config.yaml
num_hidden_layers: 15
hidden_size: 384
num_attention_heads: 6
num_key_value_heads: 6
head_dim: 64
intermediate_size: 3072
vocab_size: 14218
hidden_act: "tanh_gelu"
norm: "layernorm"
norm_place: "pre"
norm_eps: 1e-05
positions: "learned+rope"
rope_theta: 7270.0
rope_fraction: 1.0
qk_norm: true
attn_scale: 0.125
bias: "all"
tie_word_embeddings: true
parallel_block: false
init: "normal"
init_std_qkv: 0.0212
init_std_o: 0.00388
init_std_up: 0.0212
init_std_down: 0.00137
optimizer: "muon"
learning_rate: 0.0143
lr_mult_o: 4.0
lr_mult_up: 0.893
beta1: 0.9
lr_head: 0.00388
max_grad_norm: 1.0
warmup_steps: 0
schedule: "wsd"
decay_fraction: 0.905
decay_shape: "sqrt"
final_lr_fraction: 0.02
batch_tokens: [32768, 65536, 98304]
max_seq_len: 384
doc_mask: true
z_loss: 0.0001
train_tokens: 397900000
max_steps: 6503
dataset: "wikipedia_en"
MLP neurons of a small language model. Each row is named by its layer, matrix (up: input weights) and neuron, and shows model dimensions 80-175. Each number is 128 + 24 x the weight over its row's rms, rounded and kept within 0 to 255. Numbers have three digits each.
After each neuron's rows, "fires in" lists the words (lower case) most often at its 100 highest values on Wikipedia text that the model never trained on. A number after a token or word is its count.

L2.up2256:107077129149101114098147137112135124085178151132133169134111127170117132188109109125132118136163115088112122138102145128119108170136159148120108163097097155130153137131119109180156071167103140136144153129192100105129127198109166110131132156122140109121148125109099145145109139140129149136
fires in: "two" 47, "both" 15, "wjhd" 6, "between" 6, "blr" 6

L2.up2097:135124128131139107132113153113128158131104102140148133144124128128160166151139157127135152137105071099149158093167095125183142128161097141135172102113106133140079179102087134124165134127152065091159151131135067161087133172140129134141127131148097181115105156139163147120121138090100098097
fires in: "0" 28, "career" 11, "at" 11, "time" 5

L2.up2769:122142094130128149130150144121151176147146103110165137148093099120173135084114173081097130158100099128134121154134071112132164140097169153121149054111159113098116088143100120159149140115158107140138108101110129100135160116116142132147165099154128140094132144129138148162124168126098111129
fires in: "1" 24, "2" 10, "first" 5, "5" 5, "3" 4, "at" 4

L2.up1911:088130111145122099128111134155162129133124186097186121153119149132115125123106139092122146108112158141124118103092147135160127148160085145133137132094182148153133127147144138193105139123123140083109105105123114105098095141163147128129122162161117154138140118130126119122166128103143151150
fires in: "one" 56, "of" 17, "another" 5

L2.up64:119139133135155133148069156136159151136140149134123107091130123137138159132159147183122165113167136095131137117114109169109163115124139124113141119136168125138152187114133112122180142164122098142117150149118135098141155077156106126127135152132117134111126180122154133125108103120108109113
fires in: "it" 36, "during" 19, "following" 6, "life" 6, "according" 5

L2.up1217:124141150116109139109138150135117164200131144126149136128156107159109169122112115131167138150136122120093142100112187126118164148118176166190133105115107130141100152138123073175100103130098116069137116110105145151135123152110118148108101118147131105128132111119123103097140102122108101154
fires in: "or" 35, "to" 16, "than" 13, "into" 7

L2.up963:126162167117098142130161154103127199101139064143149133116119148120126104104103150142120154124151104162127133136122144151126184141070146135150120081146123141161141151101099095128135097122104132095130123128165147145118121126128097168130104110166124094181124132107119106074119123152129150124
fires in: "to" 18, "in" 13, "started" 9, "into" 8, "private" 6

L2.up2113:130139138120137095098137123105096112119124117084124130170149106139132084115154122137128175108149107110087140129161143097143115145142111118151094145113091139139113179120113097115194184107137121174142118133113122090133143115183111104153113139144096116136102133106124134120118092160157122103
fires in: "the" 83

L2.up1798:176163130112124115122093111137139137151114141126144146146155131105072141091149111183170123129108111170076121094102169104139086152119144150128122118132091089111138067159151141153118141148133134146107146119089099134155131168127138141102102076138127134174119091155147167109116073140187112106
fires in: "that" 33, "which" 21, "who" 12, "one" 9, "instead" 4

L2.up2146:185155124136156148135154136115170113173142155125144146091158198129119093103101111158157117139128129152093090129117116075137177147163132157125134125127123129116153116098150123076154141169142151129109122116114125112132146111116162118169179159143076148145152113106135114128104083108121088108
fires in: "1" 37, "2" 29, "3" 14

L2.up278:131151143146148127140119133110122113135121107133168122126094154158188141079149099135166167148115107156134131157143132100120132128138105161081130171119125177166126150117155103112165092080083085113134138115135171148127113168152137118151089167128085140122117138127094097119073148160120125154
fires in: "an" 20, "his" 15, "her" 9, "herberger" 5, "kashipur" 4

L2.up1071:139073140140144154111144125107161129144104164136127108141145113169108110159121062122123120143112120081147148088121156101165136117139127167154089117126138121142139182132151150145145120133083157094147158150105108113122123157108163113122073089071116143090102115137150148100079147110144156110
fires in: "to" 31, "can" 12, "should" 9, "must" 8

L2.up366:127096154151139122157165115132106126121137131160091097119110141144174123161138083147146123098162119170121126135126147163102126167102095128157117083149121107116126096097113127167172113106140145117100087140152129123140155160104133157101120147148117146112154160113102097125101136123108121149
fires in: "after" 18, "to" 12, "of" 10, "with" 8, "for" 7, "ivory" 6

L2.up1769:148126112111100122096134163109131120152165144158129133140142158137104136148188150155145096183163152156082120117120081101150114116121122170159128141110152125109093148117157201125115136139081075124105155127162110108164120117146115118151137110077115155139132138116155129119162147195172153122
fires in: "of" 34, "americas" 5, "farmer" 5, "7" 5, "silesian" 4, "most" 4

L2.up3014:165082180135136086122129123131100132130134120159128134133175113114129127135163103095093167160113168132145118129106135136124121140139144174104140131135151160135124131100099071136120172135098129129120173122120165063116169128145149099170141114115121102164108107148142101112131092133178066108
fires in: "her" 24, "each" 15, "to" 12, "one" 6

L2.up2052:127152127118182127150139147130104127106131128101131135151112156146140141181126097140118108116113129167107135119144175118163130095082108147123117157153208126125099127143174134156121131121122112135074129131148122171107123115175073093109102126141125178121143155153130168125082134123197100091
fires in: "and" 27, "the" 17, "of" 15, "to" 9, "s" 6, "its" 6

L2.up2803:101102144122110096120138153156174135142169114136140091129117115152143143116113086123121134101121150132069123140109148136148124125150109130117065091117124117139092136115153095113152152139136115125161123165159105080133155109130164102129116131128113126092063072106130138145113159133127133140
fires in: "of" 28, "on" 15, "with" 12, "between" 6, "to" 5, "over" 4

L2.up325:112119100143142188138098109112105138153174142128141104155104161120113126127123127102118150150109127133132124172119111080098155127099137142132120132144144119132144104116092126106106109150115087132107126115176188109096129122152170161150142144175083157105124116161141150141121104112175148159
fires in: "to" 39, "t" 9, "into" 6, "from" 6, "not" 5

L2.up997:155128126120109128114127102137142124094121085146137111121157104100066132148141178131116128176134140136077134090110106112096132147090141163139162153084153156112119177129110138117151143105130133172154153096116112113091136105129166104112124122104117120113108091086144135125137089105112102151
fires in: "as" 40, "either" 5, "instead" 4, "than" 4

L2.up2801:112130111141152129117149159142142099098168117120120113121125115114083138170169156131071102112096096091080118160101124139127119134071144134143119128116193152156128122167123127097169144122133131173122153154116153116124151102095140124153066120117113166089126141146129136132106108095109138180
fires in: "a" 23, "states" 18, "an" 5, "itself" 4, "1" 4

L2.up2090:147155146118131118132181127151108152112151097109123102122183154090126143128156106111151091147134108158092109108157116106106115098097097121136141150130095139173172146160097136167147127111092097093113106080121123087125095117136108130116098143083125105148162110152112124117108139157133169152
fires in: "country" 21, "town" 19, "state" 16, "countries" 13

L2.up669:152125101142101106114128119096134112145113139135145077154127139178122153132110127094127152130135068130162127153113104140143136111074154104126140144163142128114119149168160130148148148141139133113104158138131147115106174102167111133116154144143145117173136150133170134147126093109154111108
fires in: "that" 25, "the" 22, "york" 10, "niblett" 6, "there" 5, "its" 4

L2.up388:131112140136128137116104130065111132131127105152104169101157126127092173079097096102113106150154101147183161150152132120126128144125142149132205120117159158138158119122120129138122158113105120136161103121126166117129172095086161171093143117125100085109159116148172126116094135130126112107
fires in: "to" 40, "0" 11, "would" 8, "wave" 5, "helped" 4

L2.up1384:145109160116147140153117109125114131135151120113142113152118152105130139109131120124125156154130117142071091173104168125103162158154131109144140123108114123155166131122108112155145164144086115111131118118158158122104135117105145186172129105133108122176114136133137099143144133131099137129
fires in: "in" 61, "to" 20, "with" 11, "from" 4

L2.up2290:123118117141169143096152154138139125191167113151107139126117139106108140119145118120155168198099098120115150098117120108150129115122156130118105120163137135092113105132124104124123140143129137127150168111134125135112100139167176111123178142126133125100122070149112137131143137182116114099
fires in: "on" 39, "of" 19, "the" 11, "a" 6

L2.up1813:157140158084109167142086143106138120156098110157138139108139110142146117123154135143122112164188111120090143139154118159125097128159133116143129103149112141129093129110157118093096167107140136116144124117113123162135126104117135121144123124127118124116092127100142132152150115162107131131
fires in: "to" 18, "of" 16, "as" 11, "than" 11, "from" 5, "near" 5

L2.up1941:135120104166100149170129161088099138120133119121128130132149151132150163139184077198145093151144094156065150138156122108120156156114126132088142132126086153156126125134141072102184150086092148118093119162131113156139155140124122125155129169080120145153100120112132137122156099114148131107
fires in: "of" 33, "on" 24, "for" 10, "between" 6

L2.up2031:160125106140125111100163160131120127146139150146129084108111114118137140135085125153114151150097107135130108167137138086147117114119182170133117100114113138127154117118157112138120115170140127130125092120121118123105171112133110153116114162127089145142158127082109161160160129128120118119
fires in: "2" 82, "3" 13

L2.up2831:107095105119141134158117124121115173133119173150092159158145118151147127140141072116106110136159156108119102138121109117131115157143112183153122141111126118135099126102093110158141128088182141093137117147124160114134156128168161105118100144130136144142079154099156115135130155126101109073
fires in: "in" 19, "around" 14, "at" 10, "of" 7, "between" 7, "near" 4

L2.up1568:118134123145145131157072116124145139157177109111136160134147127150134100104093125157156132098152117098111120155103137141156158153142126106111135104136164106100184088068131144099147107086098137145120104160101132154136104100166165129159102163106081129129143140135110116151116107116129162150
fires in: "to" 23, "from" 11, "with" 9, "a" 6, "convinced" 4

L2.up1146:133072109118168145109082123186124153166134118125135146124141109092118113136134076110093091146135109162141095093083155126130114139132110081148174112150099160145118151109158134130132186091089083133110108162137091125109119133115135113156074136112098138141128154118127137148136115123118109153
fires in: "or" 14, "from" 13, "to" 13, "of" 12, "the" 9, "for" 6

L2.up840:150130119153152134120136081122117158102139123144133141142118145132128084143132078142187150081110111136092121132134094099090120138141092166173116101063146101143132108124160108129125105102136117144070095126129178103097164125157081151118136138161098155117114155107119141097126140141131114131
fires in: "its" 33, "their" 28, "his" 12, "her" 7, "s" 4

L2.up1796:103130130096159173130138120161166118136152204141103124132151181104067113080103106164124106179091120154188109162120145128165122141111122127167116174127149075161113125141095090137121110103140128159093140113135125145151149111144133126134122120111126113088151112159158129106116107086126131106
fires in: "can" 21, "t" 12, "no" 11, "not" 11, "cannot" 4

L2.up3010:131140127141165158112156128112154080178154120105151125140120175132084103148112145149090115134116139160154148116139108152127126148124084102108143147131135118140118130132086135170156169130127110159119107125083114167118147102079126123121091047109146140099115188160128118124105140175089150111
fires in: "the" 26, "his" 19, "her" 7, "other" 5, "of" 5, "s" 5

L2.up1066:162133098105117160086147128108115139156078125123151154118152139127121134114104142154123128161131094151107106169114109136119146142110089107094106121095122146116142118108148108140118178140137103127138124174131109135133142093167124153157124090135136153158103104135145135106131120108156148124
fires in: "that" 45, "these" 16, "this" 6, "there" 6, "which" 5

L2.up806:125120120162156112134151108094116157170143145117144148117127125094076115111124125138123110181110141144166114128111146143144175159131140111130142137185181114136109119117134138141114093139141118125088152137128132151139157140112164176147085109114119114120130109067103146138164119128137091115
fires in: "to" 55, "that" 17, "who" 6

L2.up2447:133158093105085107112126136175134129123112135165116147149196158142128104148149133182110163107140092116126118144114133124117111124104141091121140143100124160128155151124117178116104146141102180164115127138114164083112131141165102166121108139163101116121083094121145118166177190116153188108
fires in: "county" 22, "district" 16, "division" 9, "dzerzhinskiy" 4

L2.up1937:137109136107103125071112117125141119131059126116180076118125136166125134112133147098107158177107135099143141105135113092163145146126132130080140126132104151129114151140144152093168155111115150129157139143068163138151145142126157095090139147141132114137079140139119103090145130156130097110
fires in: "as" 62, "into" 5

L2.up2330:123128191108141132123109154139084154125154144128123169143205161170157125114135159145136101168111127121139092151134161119111169154129138122115084111176129161141155105151120142157149135128113123137164122135133120129120115126154170114105115135131114108129162099134066143163105148136134156159
fires in: "made" 41, "make" 8, "ministers" 7, "such" 7, "set" 5, "kletke" 4

L2.up1674:153138116150097093148148147133119113114181177171129114128109164128107127154139116120121149125129147168106109106156106130104109150126140176118106147137167114135137091157127143135083127156112099104074148129123147160149098132107120131104129095159102103120129127117119103120114111121132114119
fires in: "a" 40, "who" 22, "his" 15, "the" 10, "their" 8

L2.up459:132117143091118129116119120122183100143116125113149123151147134145144092116138125154134163110152104108133169098113127164109138124112100147107182166153134116127170120125108121108153129122130113112150114140055124131094122093133146154115139107154148164140145171113123128117099157095112097103
fires in: "it" 24, "there" 21, "well" 8, "itself" 7, "gone" 5

L2.up517:110134139163149118158131091116101138112154145095109150109125144101127100136180123160117114192100126113164110124161135146153145156161090109131097134110104139145088103154144088172114153145172169154139131137141159139132145130146135147162126133151143147115140140075083141141144072117101099089
fires in: "of" 27, "film" 15, "actress" 14, "to" 7, "movie" 7, "actor" 6

L2.up1202:162123131144087129124087134110099134135143115143120130113100120135117071141132124091121135079080175141163145194174131132111137102085111163116130153126169078161173112180121106118148103114103140103120122118115148148153138081105116143151115147117165075129093145138115132097139130101121119123
fires in: "she" 22, "he" 20, "to" 10

L2.up10:109095128119100115136065083158129162142103121099150115138168141120090094127138085143148120161150141111121120127161137126096173130148127139149141149144127126137158191133151154136195165146185107124117120148158145119121104134129181147130151143142167130135110121075169112101146089114108089103
fires in: "during" 42, "by" 9, "in" 7, "with" 5, "jack" 5

L2.up2206:124118108150103129117163112140160157120106124114164166137154096141107155147101121142100163076140128112105085097152174088137117175166114177134113158102140108179089158102127155125140155175123115070152130092114143064143118157135144100121107148163109105157113082142142111116149144143153096132
fires in: "of" 64, "to" 9, "only" 6

L2.up7:089076134124131101163128160111136181090154117143145158108095148113095145126126100142130153124062122143131143096121146109078123112097117153118149096096154126136099117089134139083066115137105126098145132148132175135117154141105120129146107149135115109113118115127131148130134130145149097139
fires in: "to" 23, "that" 16, "a" 12, "for" 4

L2.up1716:105160151082161120153124097163098140133125115112099126118142165127092141169122118086164157117102101107133118133129118133146130172124131180167120114139129172093156124120111116098170136118156079129124150137152161122116085105136120134172120136108135110130144146112162133121111138124120119096
fires in: "not" 13, "team" 13, "to" 7, "be" 7, "charan" 6, "t" 4

L2.up345:172144121125128139108153097104127098173160134131124113151099136117121111130140098160117179133119181120072105088146109103146113112125149146119087127144115119126128138109147097111131139112139171125170147137123113123127148145097132164111102116138068125123128123106115153111111140148132125154
fires in: "of" 30, "book" 13, "with" 6, "about" 5, "on" 5, "experience" 5

L2.up2289:120117146166155131146118138141085156135152121136133140072121073146081126111125135144137148126168081139110134157114148138090149149147088122164183121153150129116144163155128134197171152112108174103122154151147124133112132074156136142139114153085095134132123132120146136149142096085092138091
fires in: "for" 30, "to" 18, "with" 12, "the" 6, "during" 6, "when" 4

L2.up1472:094074143142096123122134107141090170170119178117121140120114128052085122137135151148101101138104097179191157161154131100115106096154135154123129152149125101125076132115169120154123135100124185119137122122151184145156086168124155127105121146123127142144137157144103111105114152073154123158
fires in: "would" 16, "to" 12, "the" 10, "from" 10, "of" 9, "does" 6

L2.up929:133154142103083105100170133121115131157153171118139151117105124186181134095126120149133135144134126102065113121123151164117112132139165155136143123075089118147169125176115124136107085111092156122131095138141116145147132155140113116102115119070142094141145154108107133125133133140187123134
fires in: "both" 27, "between" 16, "two" 13, "instead" 12, "together" 6, "of" 5

L2.up1795:143069163097110129114095159128144100158122132141106065135107097114099176129144131118085128110124151117146163105104092084104136154117109168157155116151103096103092122135138110154183147110129116090102131121105123103128156131101130137151117157138131107154113106138167160115173164171147129109
fires in: "on" 16, "to" 14, "of" 11, "into" 4, "tomonaga" 4, "onto" 4

L2.up2766:169143103119159074143138153098130092128111181153146161132128145132154118166092157122160151111125138104126166146104144134100129124113116103140109093132116096069092108101131107121096120163128087147096135159137136153099111124098153173135189097151122176115106088159099121148123143167104113126
fires in: "of" 42, "for" 14, "the" 6, "farmer" 4

L2.up2571:098098141151143149124158158136115130108183152145158136144133174140189108171135072120112161128133156123180156128108150117102110125100152164097147184148107160153132145122110115138176129129101131151162125140114142127119137119157113142124163089145121134140103159144119081120121140151131115123
fires in: "between" 42, "both" 18, "either" 6

L2.up212:106128108136120117110119143141152122178116118117105129149117159133133080118132146107145134124187171134115092163135108097098135070153103114160116092110162130123128152159122128149142092116170116146120129131171168148183105164131131118152118105163145126128108137114147133122094116121136158110
fires in: "in" 21, "to" 9, "after" 8, "following" 8, "with" 5, "of" 5

L2.up2084:128094136090141139104140139113136132137147093106103108120133136151154150107135165123102104146103105114119123090141134125151125115104149103132128107098171153186065127151135100126104117105129135139112166115138110132090141139144154119151173127126132126156188145101139140141132141140134114114
fires in: "of" 26, "early" 9, "at" 9, "on" 6, "neo" 4

L2.up1332:165129116116124156107105077127137128166141162144139161127144141103096109059121131135065159144096104127141092095145170177147124108112116172125122153141114136117108147142147144134108089146148098119098105178135127124108117138160148142092089097173127114133168141079149132133120168155124149113
fires in: "as" 17, "while" 13, "time" 12, "with" 5, "following" 5

L2.up590:105113101099124106139086111111119132126121115131128100145143172092051170074120138123146164122121145117102152143140105109132135123107128116107139124129131125106125145092117167114133110165128157096135148104102125099104128100166083165144139109138155125159110113081167134114093109106111084129
fires in: "of" 52, "to" 6, "t" 5, "relieved" 4

L2.up2150:131152137137148140132153097144168145156131148156179107117159102118132150120109120119173091122083063125064130113134101094108122143104096130101089102109129120150116172125149124137136142123076148149096159138098173140111138107109114109098146145111105126125124114159139102103107113181127114139
fires in: "his" 68, "s" 17, "own" 4

L2.up2319:143159116109136116183139145073121144096125116150126108137104138081097106171152135147133150163091119107095191145130063112114106118153114135175108116121164114107117152137130134086129143148128152106118110138138111144133111119133133153085112076136137084138113132112150108128096128156130159145
fires in: "well" 24, "as" 22, "with" 10, "to" 7, "alongside" 5, "including" 5

L2.up2341:130144156121109088135119096144139110095107106120153123109130157148145113128099102124119137144138131175118139135141104155105148127135128144142137132104104130154137155089145143100157156134168134118130140121098129093133136119137103130110131124176166122125127150133085148136110113138097155151
fires in: "charles" 16, "robert" 14, "s" 10, "its" 5, "madonna" 5

L2.up2487:104126127104139116127160151131120117108138126136126117148162137153176089119102107141129115121108099117120164112146117086169087106121098104120135091199145139156117165149132129123110135149149121077130138091120150109140125134153132082124142137105111065171155140094174084142147132147132118065
fires in: "the" 17, "its" 14, "korea" 12, "ahrar" 4, "vanin" 4

L2.up1183:193126109156136101122133101122105149189160145124142114124111142132135106114147124131143170131189121116178137099122108170118162162109127118153140102143089163116142188124105088117123126127121084118128149143163098143089152115167140161098079100147119110132121126161142149132124147149105144158
fires in: "in" 30, "on" 11, "during" 8, "following" 7, "since" 4, "according" 4

L2.up792:125112108133122157140138142110136162111137156146138114160143101103141147153106124106125150160143117120128182139140126119126125096119172101131160136106122148160069148149131140119154133125154130140155112160156125120138192127156076131148172119142146176131148140157182101099121144129175111143
fires in: "during" 53, "for" 7, "5" 7, "at" 5, "many" 4

L2.up1420:152157142125138184133127098157146102146109156121151146128178151105088150189132108084123115136118121116144129101119104150084131092081128094104136121174120154142153147143138162130094114102137123116098145126124077147139151106126136147140107136086145124106094142124154097146116137148116077105
fires in: "not" 41, "never" 14, "without" 7, "t" 4, "native" 4

L2.up1429:107098152135143130119131150146159170144130126098082091088119120141125149143141141109159137128141140140087142142124131146147113125157120164110114162168131131110119121120123158210159077113138141122109107147124131149140138148096141125144110122089134127135087143078122116125147143132105099111
fires in: "of" 37, "to" 18, "from" 6

L2.up421:138131133133109105090124115094108115154114111151110133093135113120166139133137139088134109148131109108165130114149091138152151137156105095127150126146109134105102161119110148163093130085138137113115069092110155161120117136150158108098140158148142104140101171068121138128148143094145086102
fires in: "on" 26, "at" 22, "as" 7, "in" 6, "for" 5, "well" 4

L2.up364:112109176116125122127097156147153097100089147158156140100107155165142162131188083104155114114112102125158167186156115106140129146145085105162178149163125165155136109127115130132166137079127133101112118130109140090153120102140101120145155153155133101136151077153132114136081137111161109140
fires in: "0" 43, "united" 20, "to" 7, "into" 5

L2.up260:076115106114084144124156118165128127136128118166131123113149112152142138108103142123079101108134164121133145142160141143098095161116123120123151152082100161130137148107127112110138137122090139116076123126079145136118151144103121137101126138089159134118129124096135102125105155161099116154
fires in: "a" 21, "of" 13, "first" 10, "one" 7, "both" 6, "two" 4

L2.up758:117137143094120129117124150105124130172154101145203137104142106139092118099143134164145167109112113109069166169136116147120129132127101164107160121145159120118091148134125118156120123112125114124120142096106116143127164142144133145096126143153081118161146137124167108126149163145147183120
fires in: "as" 22, "with" 15, "a" 13, "an" 12, "his" 10, "its" 9

L2.up1334:121134105131110114124160128061098153134113115175123142178117137146147126130112097130160130112119104139077139128113084146133097164116132156106128131107109163120160124124092120083150134103173109106146135140112069122135144134146100081123129101129136064082164148104169103085117171148108140120
fires in: "born" 59, "aperture" 5, "time" 5

L2.up1802:151119134139127056125146144158138164148130155105159156139124127112115116114114137100110153122136107110112133106131157180098135114153166119124144131135154118126130089091138182157088144151090099150105111144137147162127118133154094118173139117186128149106151093111130127091138129136103108119
fires in: "the" 51, "in" 26, "of" 8, "that" 6, "with" 4

L2.up1574:158132122123132111112128107130154177093128183125133120135127110095135151143145108092099113121122070158127124081145143137125130121155098087120099154146165075118096125157146114125110132121156125095115117108136167113092128116165165147156111143120113083141103118112095110108150139110114125125
fires in: "to" 52

L2.up279:153115140182127132156127138090113151139132144140196128133130110162136149124138119111159176090121136119130131164103100153117151149085150109130130128147104097156143135186150076102117128137143113092145163154118139085139141146100153079136141124114140130152093138207093116125104139125124100118
fires in: "a" 20, "of" 16, "that" 7, "his" 7, "amino" 6, "one" 5

L2.up1449:094127137114090115103129075134159114153103157128139083080177177114166163138135174101145133126078125151136131110127146087110132125123133152118157126135106184170146160109088128136135184078167070142087098131116164122130137145144130149105136110148116168144147172115132133130127115126150127111
fires in: "as" 30, "a" 25, "into" 4

L2.up1778:130154094140078111129158129182139132115119052092144126132132169103078114112152124095161146125127153142145127143122166140126144162148132094131124143142148127133131120144138164132112147143117113146153116101116138146153117150136117146095079093132126169088142093126141113152131176134125140159
fires in: "school" 28, "county" 13, "schools" 9, "dzerzhinskiy" 4

L2.up1038:089138130128166115157105122122131139150114174104165134111112149161151094116155162110141138122118121120103136130095151133151114130114095133144128129143171165162124132130133174157121123096072147102130124128155151152115123108138179136170124151102122135124132136086124138131154103127129131095
fires in: "with" 59, "for" 14, "find" 8

L2.up1684:112107141148140100140107150154153146134096178144127113186141140141076124137111126146128102135108117147101132086148111163146109136112168118111111140182136148103126135074155152113101121136139105110122121156154131129108077150121107118180085087153146152105129162108088123130110140122118110111
fires in: "of" 57, "this" 11, "these" 8, "the" 6

L2.up1152:107112135119118106145100125149110139143162134139126140145110155141123128092111152155157095104138098120105151126117158125124093130113106194139153158136164151124090167104169139138122105111151132096108139098112118124130135127105161140098154140120114130162130092083113145138143182114111165121
fires in: "as" 20, "of" 12, "another" 9, "also" 7, "one" 7, "other" 7

L2.up1939:075123153131141114130131156163102150120161109116136148169138129079108144138120173119120133145138109150134127150128126105082124169126139134144155123137111122194123092153122121124114146121101151125136113120102122111124086060130142123146130136117123146159120076122105118126184109127134126127
fires in: "to" 23, "be" 10, "with" 10, "find" 8, "being" 5

L2.up1832:145110107116101174140109095142126103110116126137159175108170139111140137096152166123160100144103107114143126114142124143162120115159086034100132109175089187096098149184112112135120154136155171145112115157113125117122153125139156143154182065110104122126125121140110121139170095099116093118
fires in: "as" 43, "for" 10, "once" 9, "with" 6, "when" 4, "by" 4

L2.up859:131153138109083091162111121135115195141162154088134122116129119142101159128117125151097122110115117170146143148117139103116180166120127169150132152176161151114126123139145144117172086123114121129096152129120123119128127113110171106106132139172120108127135118088135131096136179144141084118
fires in: "to" 55, "also" 14, "would" 13, "will" 6

L2.up1503:176111162126186097152157114115171106125126099143155091106139114156150121085165102109103123098146123105103148112160140139092164133145121130136193152075108123122104114098133157147175170138144157107124137113110137116100193109135137143139082096158119132110147161125109129122161100119159111167
fires in: "the" 51, "two" 17, "her" 8, "between" 7, "great" 4

L2.up2296:157174136136131111124134118122100177137120178123094143156124089122112089120100106169099124088107087145104128124078115139136103112122125134140152148142141149131117159158125161130132139143109086133163157119155125134154160109150105109156109161093127132138120158121136113156133137111145149105
fires in: "for" 31, "with" 25, "its" 6, "kensington" 6

L2.up982:092133130146121081130125131141174162134101202123157132141121135116167108122143162115133138121109142115123136103106137108146085165155110146149142135106194131173099121124116160167105114124109182107113132142130104107124118104183146170094142166129091146107096132149137170137165128118135133144
fires in: "his" 85

L2.up1414:150103150131132178151108136145135143121151165161090095100153077093142120132125133158159115124108088170117143127149140155103119109133092099128122160143131112163105155120158104130135139138141143092140136142135127118136148099084145137157120092086132167145106127110158100106123149105108125123
fires in: "name" 13, "father" 13, "as" 9, "of" 8, "genes" 6, "genus" 5

L2.up2187:160125114146122116127126089160123159097133173145137149119102143112130138165100096091131126078073136172106142126091123101108094164145156138147127113165145068139155115154131141128105104112129108111138159130128123126124131125146181107138124145094136112150101086128161111163153134134100136167
fires in: "also" 43, "major" 15, "total" 6, "of" 4

L2.up2071:083115076129127147122147104144121160123167138166087110113129181146137140117080166086156125160106130142147146183176161139165160127128103128083131090146176093165141147132132149137162164127184148117126158096110065132116154110142124122120153103138142137126147150135139135139089102121173105083
fires in: "the" 22, "to" 18, "for" 7, "roi" 4

L2.up876:184177121151135134160150148110116081104156092102142203133129093111127104104141144127129147137092150155142126097170126146132128149161124123124123125120125096116119107151115135093122125133128163164142128167162122148108156166162130121101132177102113125139132138131124140138114124123135150136
fires in: "of" 16, "from" 10, "with" 9, "based" 8, "released" 8, "sent" 4

L2.up615:148152171173175144112095114128120099153084077165118133127140129152090132113126098115108130156154098116118124121093113116127112126157114140106158122106083147172133140151115118139177168121159137122083130140094125133130134113130115141116111123133125142100151140134140130081136124187113140103
fires in: "the" 51, "its" 16, "s" 12

L2.up1643:150154116124111129114134110175189091122137177097133167140110152080141103154077095158137124132140122118080149147162133161134121139151126145097184096121086121093130139089129093151151150160115101137106136184147103120135161111112149108085145096163129142080100146098138158161141115113164086142
fires in: "of" 64, "in" 10, "on" 6, "for" 5, "whatevers" 4

L2.up2202:134090164136122079104068113103106147095147136084125116138153152131103135089149138124111165113140140080180125136115130118150118146118119125132112128128118092143115132160117157147125136165105115131094169127090126117121173158124092173129101172182117165121148138152100159094121124150133092155
fires in: "of" 13, "a" 9, "in" 9, "to" 8, "won" 7, "bef" 5

L2.up463:157094150121132205146122166120111159119149156092082098157151088150118142123148131093140087134126137122124092096135119103148181158112170123105115156133149145104114131135144126125119135123135090141128110131148142128131167133112108121142114163156126149141181099172114153131129109131138158130
fires in: "rokkor" 17, "made" 12, "make" 9, "konstantinos" 8, "making" 5, "great" 4

L2.up1515:155147128131116119150127126131160129146112128071133143115120135119105151151120136126133160117145103146120114125156130122143132131125106106137098105117137102137157158144154118078144145167107097141118163107161141127152113164152146090121109138085114125143101141123110147093118111130146130150
fires in: "a" 21, "its" 18, "of" 10, "just" 4

L2.up2145:140118158098142094121080111125091085148146182143141106168120160126103108164135081120145121121099137144128113142110102133138132143153125120133170113161143081122125137118087131107151112096109122100123118091128133150156109104151151124148081077087136129139077179143123112145124116136163122121
fires in: "to" 51, "her" 4

L2.up1962:124105097115117160173138122158108137179166146132093126114178122113094123192133099164137136157119136094096135109149141106123106066129154127182144111136126140149163136173121129149128131121109113175139125112124092128138105099154139138184132110106165177102182165130134094103121129149115140084
fires in: "no" 24, "not" 22, "to" 20, "t" 6, "you" 4, "we" 4

L2.up2254:130145126139126085185093094151079127097117153118144152142117159143154125128102143171120097100127102139104134123132167114190100146152109121137145148126128135127150105179148155150130133140176142099082158103119108109148109126217132145148128146174106111130130120127113139110140118084150138107
fires in: "total" 26, "of" 20, "by" 11, "km" 6, "also" 6, "code" 4